From a checkpoint of a small transformer trained on Wikipedia: 113M parameters, 901M tokens.
MLP neurons of a small language model. Each row is named by its layer, matrix (gate and up: input weights) and neuron, and shows model dimensions 672-735. Each number is 128 + 32 x the weight over its row's rms, rounded and kept within 0 to 255. A neuron's up and down rows have the sign that makes its largest values positive.
A block is one neuron, or neurons of one layer that tend to fire together. After each block is what it responds to, as a language model described it from the Wikipedia text at the highest values.

L4.gate1773 [ 54 179 119 134  99  74 135 134 140 156 118 148 108 153 180  76 128 117  82 158 158 125 197  87 129 123 200 104 118 145 158  76  98 118  97  99 148 180  94 143 166 108 129 182 145 104 116 143 109 127 132 139 118 117 130 114 120 184 127 116  96  99 138 174]
L4.up1773 [107 115 131 138 127 134 161  60 137 118 136 150 107 162 193 117 114 120 130 131 126 152  80  79  78  93 190  46  85 133 134  95 143 137  99 146 123 101 106 140 103 192 121 155 131 155 186 104 113 145 139 180  55 145 113 107 160 147 133 140 146 192  97 132]
Second newline of a blank line in Wikipedia articles, mostly right after a section heading or before the next heading, table, list, or paragraph.

L4.gate2739 [116 136 107  93 114 185 152  89 184 143 128 147  82  73 147 147  83 212 124 172 171 148 107  83 124 138 115 159 156 130 118 175 140  88 155 115 157 100 139 129 132 156 161 140 162 128  89 117  92 107  84 136 106 130 100 121 113 108 103  80 153 171 110 104]
L4.up2739 [105 117 109 117 120 142 147  70 148 146 147 161  91 155 119 158 146 181 151 104 129 120 138 161  90 108  84 114  86 127 151 163 110 152 187 143 149 122 169 122 137 194 188 123 167 132 109 151  82  68  92 128 126 105  75 145 115 100 161 119 135 182 113  82]
Final or inner digits of multi-digit numbers and the following pipe separators in Wikipedia tables of statistics and election results, e.g. 3,91|1, 19|8|5.

L5.gate78 [104 182 134  96 150 171 140 135  77 157 145 126  80 148 145  74  92 123  80 168 140 146 126 124  73 108 202 136 105  74 120 139 186 152  93 121 133 115 120  82 123 125 173 151 133 136 120  82 143 116 173 197  71 148 160 120  53 173  69 128 162 130 146 141]
L5.up78 [107 141 139 151 132  98 116  95 126 108 147 142 121  91  83 125 141 117  97 165 109 186 153 128  93 160 139 142  81 123 134 152 137 135 136 125 147  87 111 103  95  95 176 119 129  77  86 182 190 123 150 134 165 126 126  92  97 160  94  62 103  98 101 142]
L5.gate255 [131  94 103 141 156 212  99 100 125 119 104 148  81  88 107 172 138 198 200 104 157 147 162 126 110  95 145 175 152 105 168 120 124 169 159 124 161 124 166  94 120 170  84 128 178 145 163 134  98 145 147 141 109 139 187  91 157 129  84 175 113 129 110  81]
L5.up255 [144 135 149  96 151 171  62  85 142 177 127  74  92 101 148 110 139 182  95 144 193 163 180 147 165 162 144 148 135 126 150 100  85 127 134 207 190 114 163 142  76 133 114 113 171 123 211  74 111 171  95 137 127 148  98 131  57 105 102 105  48 125  71 121]
L5.gate257 [138  40  98 118 183 149  88 108 182 177 108  44 145 154 122  99 118 183 126 138 123 108 161 100 146 103 189 130 111 110 145 100 162 146  92 124  88 108 109 127 148  70 113  88  63 126 152 155  98  85 196 104 111 153 120  98  91  94 141 108 123 111  98 112]
L5.up257 [137 161 166 162 138 163 175  87 171 146 113  98 131 102  83 155 162 138 101 156 103 109 156  36 164 135 113 142 181 135 127 109 170 182  86 108 113 147 146 147 159 123 125  57 102 108 139 136 170 125 160 110 167 105 148 159 161 114 124 103  77 100 114 114]
L5.gate340 [112 120 144  41 156 128 100 101 100  90 177  82  83 136  97 107 117 178 110 104 185 198 185 100 181  95  87 144 178 162 100 141 122  99  91 145 128 176 122 165 148 110 165 159  91 176 142  86 147 136 138 213 142  77 125 133 104 160 119  68 206 102  71 110]
L5.up340 [173 104  65 103 113 162 180 158 126 136 142  93 126 112  91 132  26 219 151 105 138 190 175 123 142 125  96 108 154 112 132 216  70 158 132 125  87 109 115 146 187 154 175 181  97 117 144  97 136 168 101 173  94  63  92 207 122 132 115  52 138 117  93 151]
L5.gate614 [145 116 156 100  87 172 152 119  96 161 123 154 106 135 117  92  81 184 218 119 147 127 118  87 130 135 154 108 220 114 102  85 147  59 159 138 143 132 102 111 152 159  74 159 137 169 127  97 100 105 213 145  86 117 114 103  92 122 102 175 127 152  79 136]
L5.up614 [189  69 124 150  95 138 127  87  78 166 149  97 101 164 119 131 126 125 161  88 118 148 120  89 134  83 114  88 189 136 112 107 141  84 146 221 122 141 132 113 114 168 163 113 119 155 182 134  64  56 126 148 115  95 128 122 116 137  87  68 156  91 106 194]
L5.gate770 [102 211  79 110 115 107 108 148 165  70 127 111 153 102  80 116 165 138 134 131 105 161 152  82 100 137 191  62 167 100  87 148 142  49 131  81 189  85 157 169 152 140 131  99  92 143 171 136 112  73 104  93 127 162 182 148 150 161 119 192 192 185 162 151]
L5.up770 [108 131 143 154 136 199 154 179 102 133  99 152  69 120 121 135 170 135 144 191  98 112  90  52 118 127  79 106 151 136 164 117 145 139 134 121  86 103 153 133 161 139 140  73 110 103 176 120 113 114 141 125 148 134 145 175 166 105  74 175 131 107 121 133]
L5.gate1063 [134  92 207 125  87 138  95 129 164 146  62 128 130  79 136 132 177 116 159 100 133 117 149 137 106 151 101 151 139  99 118 130 143 117 158 176 120 121 101 150 195  96 157  98 145 106 159 111 150 151 134 121 141 134 148 190 149 138  48 120 143 133 136 167]
L5.up1063 [153  63 170 138  99 126 128 154 178 138 182  72 103 145  90 150 174 148 187 163 130 111 158 130 128 155 120 127  92 147 112 133 117 168  55 116 149 209 106 123 111  90 132 149 143 177  95  94 110 118 100 143 180 107 139  74 167 178 120 201 133 172 151 130]
L5.gate1356 [ 97 169 108 154 126  89 111 116 152 105 144 108 120 143 172 155 107 129 172 191  75 143  82 101  99  98 149  77 160 145 156 120 117 146 124 149 190 159 174 123 127 102  87  46 161  92 122 165 117 149 141 134 107  97 140  86 125 177  94 152 145  79 141 151]
L5.up1356 [114 191 171 146 167  33 153  52 139 139 146  79 161 122 147 148 181 119 132 159 185 132  97 131  68  57 122 112 136 187 146  73  73 151 114  92 165 147 112 116 117 166  99 164 135 175 125  60  93 131 175 124 148 135 140  75 116 105 143 140 112  61 114  85]
L5.gate1740 [101 128  89 127 155 191 182 163 176 118 126  99 176 134 156 104  82 135 115 147 102 129  99  84 142  93 111 145  65 153 126 184 157  86 166 101 126 152 118 179 130 107  77  83 110  64 110 133 112 176 149 168  88 107 166  81 162 191 176 148 106 123 147 169]
L5.up1740 [ 99 146 114 133 116 112 103 115 101  51  96 140 136 156 104 150  45 141 120 163 117  88 105 132 127 183 131 128 129 159 113 129 109 127 208 117 144 139 128 119  90 114 140 119 101 100 159 170  44 134 164 102 155  67 153 135 126 193 110 118 138  82 115 137]
L5.gate1836 [112 143 124 177 107 138 119  71 162 137 123 148 115 127 149 132 173  37  64  85 150 151 153 161 119 162 114 114 112 169 113 128 166  92 144  97 171 121 104 124 181  56 168  96 102 120  79 142 163 120 140 122 156 146 160  89  64 144 118 113 148 158 123 192]
L5.up1836 [132 138 131 175 104 181  94  79  68 131 162  97  67 147 136 137 149 141 106 110 127 113 158 125 141 191 120 173 140 111 138 141 150 178 132  97  93 123  86  95 140  85 115  99 126 142 128 130  77 131  95 162  88 131 139 129  89 134 154 128 160 117  80 113]
L5.gate1848 [133 142 106 118 183 120 126  76 146  60 128 139 116 186  93 147 143 125 172 142 102 161 133 111 124 130  95  79 167 123 128 133  47 146 168 142 159  79  77  99 164 198 114  49 145  71 108 100 104 116 119 144 118 112 123 104 104 125 143  74 102 119 156 104]
L5.up1848 [167 134 115 118 153 142 177  65 159 164 109 156  97 160 114 195 202 200 134  98 120 147 130  68 125 150 108 124 183 157 127 140  76 116 125 122 144 107 154 108 123 149 134 135 125 102  67 194 109 108 120 133 112 103 110 114 113 144 193 128 135 121 141 117]
L5.gate2091 [130 163 177  90 180 146 176 114 141 146 111  87 127 147 136 102 152 144 107 124 167  98 164 159 130 161 131 185 103 157 119 103 114 118 133 118 183  99 130 188 160 153 103 126  81 114 127 146  89 103 120 105 113 117 131 103  93 117  96 136 138  65  39 146]
L5.up2091 [109 138 121 132 103 163 125  95 138 101 180 155 118 124 164  75  94 142 133 162 132 125  74 174 122 104  48 149 136 144 202 147  59 179  92 102 118  98 113 110  97 128 201 170 110 125  65 140  55 141 109 142 142 157 146 165 167 173  91 147 144 107  93 100]
L5.gate2101 [ 73  50 100 162 132 167 158  97 108 195 115 152  75 101 102 130 134 149  92 205 122 159 129 107 103 118  93  86 170  80 139 109  77 187 151 133 142 154  96 111 121 123 129 139 165 146 176  48 125 100 116 131 139 145 164 152  74 128 124 157 120 120  87 108]
L5.up2101 [126 129 127 175 126 164  79 142 114 107 158 129 111 153  94  86  93 154 114 176 163 167 116 104 132 115 150 121 150 163 145  88 155 125  87 195 132 132 130 140 144 156 103 112 149 153 140  89 120 155 120  95 120 129 113 174  87 136 124  97 115 169 169 102]
L5.gate2237 [101 124 126 118 206 194  79 119 155  96  72  68 153  85 133 107 129 159  87 134 139 110 150 178 121  97 122 121  98  76 148 126 129 103 150  84 124  69  83 146 179  52 143 124 116 122 108  76 118 101 132 131  66 152 122  69 124 117  85 126 116 176 109 140]
L5.up2237 [123 191 171 125 108 104 140 129 188 110 110 106 128 134 139 138 191 106  87 120 122 132 140 137 147 101 138 137 145 110 132 164 124 133 135  60 117 127 107 160 204 154 176  95 140 139 118 148 119 158 114 121 125 182 139 110  37 113 150 151  97 124 139  99]
L5.gate2315 [170 150 132 112 156 166  80 161 104  98 139 129 164 127 115 176  93 148 115 160 159 123 146 124 100 177 132 117  57 121 126 116  35 142 115 105 194 138 153 127 129 142 123 136 147 139 117  99 157 101 170 155 161  98  60 150 126 166 117 102 120 121  81 161]
L5.up2315 [152 151 200 108 111 107  75 194 168 137 129 145 127 122 163 116 124 108 132 139 160 112 142 131 110  82 168  96 132 119 165 131  86  81 103 122 148 173 170 121 135  94 121 150  84 144 170  62 122 142 101 136 108 146  96 175  98 138 119 156 135 179  72 105]
L5.gate2556 [165 101 144 187 154 163 171 167 109  75  69  49 170 151 143 164  72 154 136 122 161 138 119 131 140 197 154 161 128 117 133  54 116 182  87 151 168 108 156  88 203 103 100  94 171 125  86 129 118 144 106 117 129 115 138 183 104 151  62  91  83 122  94 146]
L5.up2556 [173 186 144 114 101 105 115 136  70 112 135 133 178 193 128 182 144 105 161 108 156 155 184  83 113 193 178 110 192 157 166 115 160 148 139 110 147 126 110  98 108 105 133 183 162 143 127 184 155 109 147 126 102 155 158 136  99 110 116 112  99 129  80 102]
The final digit or the word million that closes a large number, as in 1.28 million viewers, 56,088 copies, vote totals in tables; sometimes of after a percentage.

L3.gate751 [ 78 120  99  55 131 136 154 134 112 116 134 115  91 138 161 145 101  71 128 115 117 109  92 119 179  96 119  82 134 133 172 142  64 131 153 168 115 126  81 112 231 127 103  74 135 162 173 152  64 116 178 209 152  99  86 120 121 125 172  61 121 125  48 118]
L3.up751 [ 76 110 103 118 184 110 140 109 142 120 126 134  82 100 118  90 171 138  86 158 138 184 150 135 149 101 136 153 103 102 102 202  95 161 166 169 154 147  83  86 116 105 137  95 142  70 120 178 183 113 115 150 128 136 135 169 162 146 120  87  89 160  69 191]
L3.gate1048 [180  98 173 128  97 108  95 178 164 130 137 172 147 135 102 132 123 136 155 179 130 117 135 152 117 143 100  92 181 226  87 131 158  99 106 155 119 123  85 129 110 128 134 119 141 171 110  81 153 104 186 158 110 104 127  57 132 104 121 173 120 164 168 162]
L3.up1048 [212  92 196  38  82 105 163 123 172 103 122 169 113 139 161 136 182 136 108 133 149 111 100 190 152 151  79 124 131 192  92 134 118 149  75 142 119  55 124 142 120 131 115  50 102 145 120 149 129 113 179 146 116 123 138 142  84  91 174 141 140  96 145 137]
L3.gate1241 [104 192 160  78  85 144 124 191 190 153 124 115 153 152 156 144  95 157 148  88 159  79 111 105 118  85 167 159 166 151 109  86 161 150 102 124 138 118 130 121 163 125 171 171  93  71 126 119 111 111 140 114 106 124 113 130  72  80  85  95 125 156 125 176]
L3.up1241 [153 180 142 100 103 178  86 121 162 105 149 160 154 158 130 127 102 101 197 106  87  88  82 127 137  89 107 162 160 116  74 148 116 144 103  98 102 122 157 159 123 177 152 154 149  83 106 141 169  93 132 135 130 123 105 129  95 105 135 130 124 178 129  91]
L3.gate2572 [148 171  90  70 132 107 120 106 171  94 130 100 167 182 151  21 126 188 144  95 141 166 105  92 100 113 139 119 129 108 109  20 122 181 163 131 151 130  93 165 172  93 118 116 149 114 113 133 117 168 169 115 139  36 117 160 116  68  76  66 141 110 189 160]
L3.up2572 [104 107  99  70 123 125 146 105 127 104 223 186 139 179 150 121 111 212 142 119 141 147 173  79  99 105 112 148 129 107 149 150 155 159 121 130  77 176 119 106  89 128 131 135 142 119 196 154 167 132 130 142 127  92  97 142  84 133 110 121 115  86 107 129]
The second newline of a blank line in Wikipedia markup, strongest just after section headings (Results, Career statistics) before tables or lists.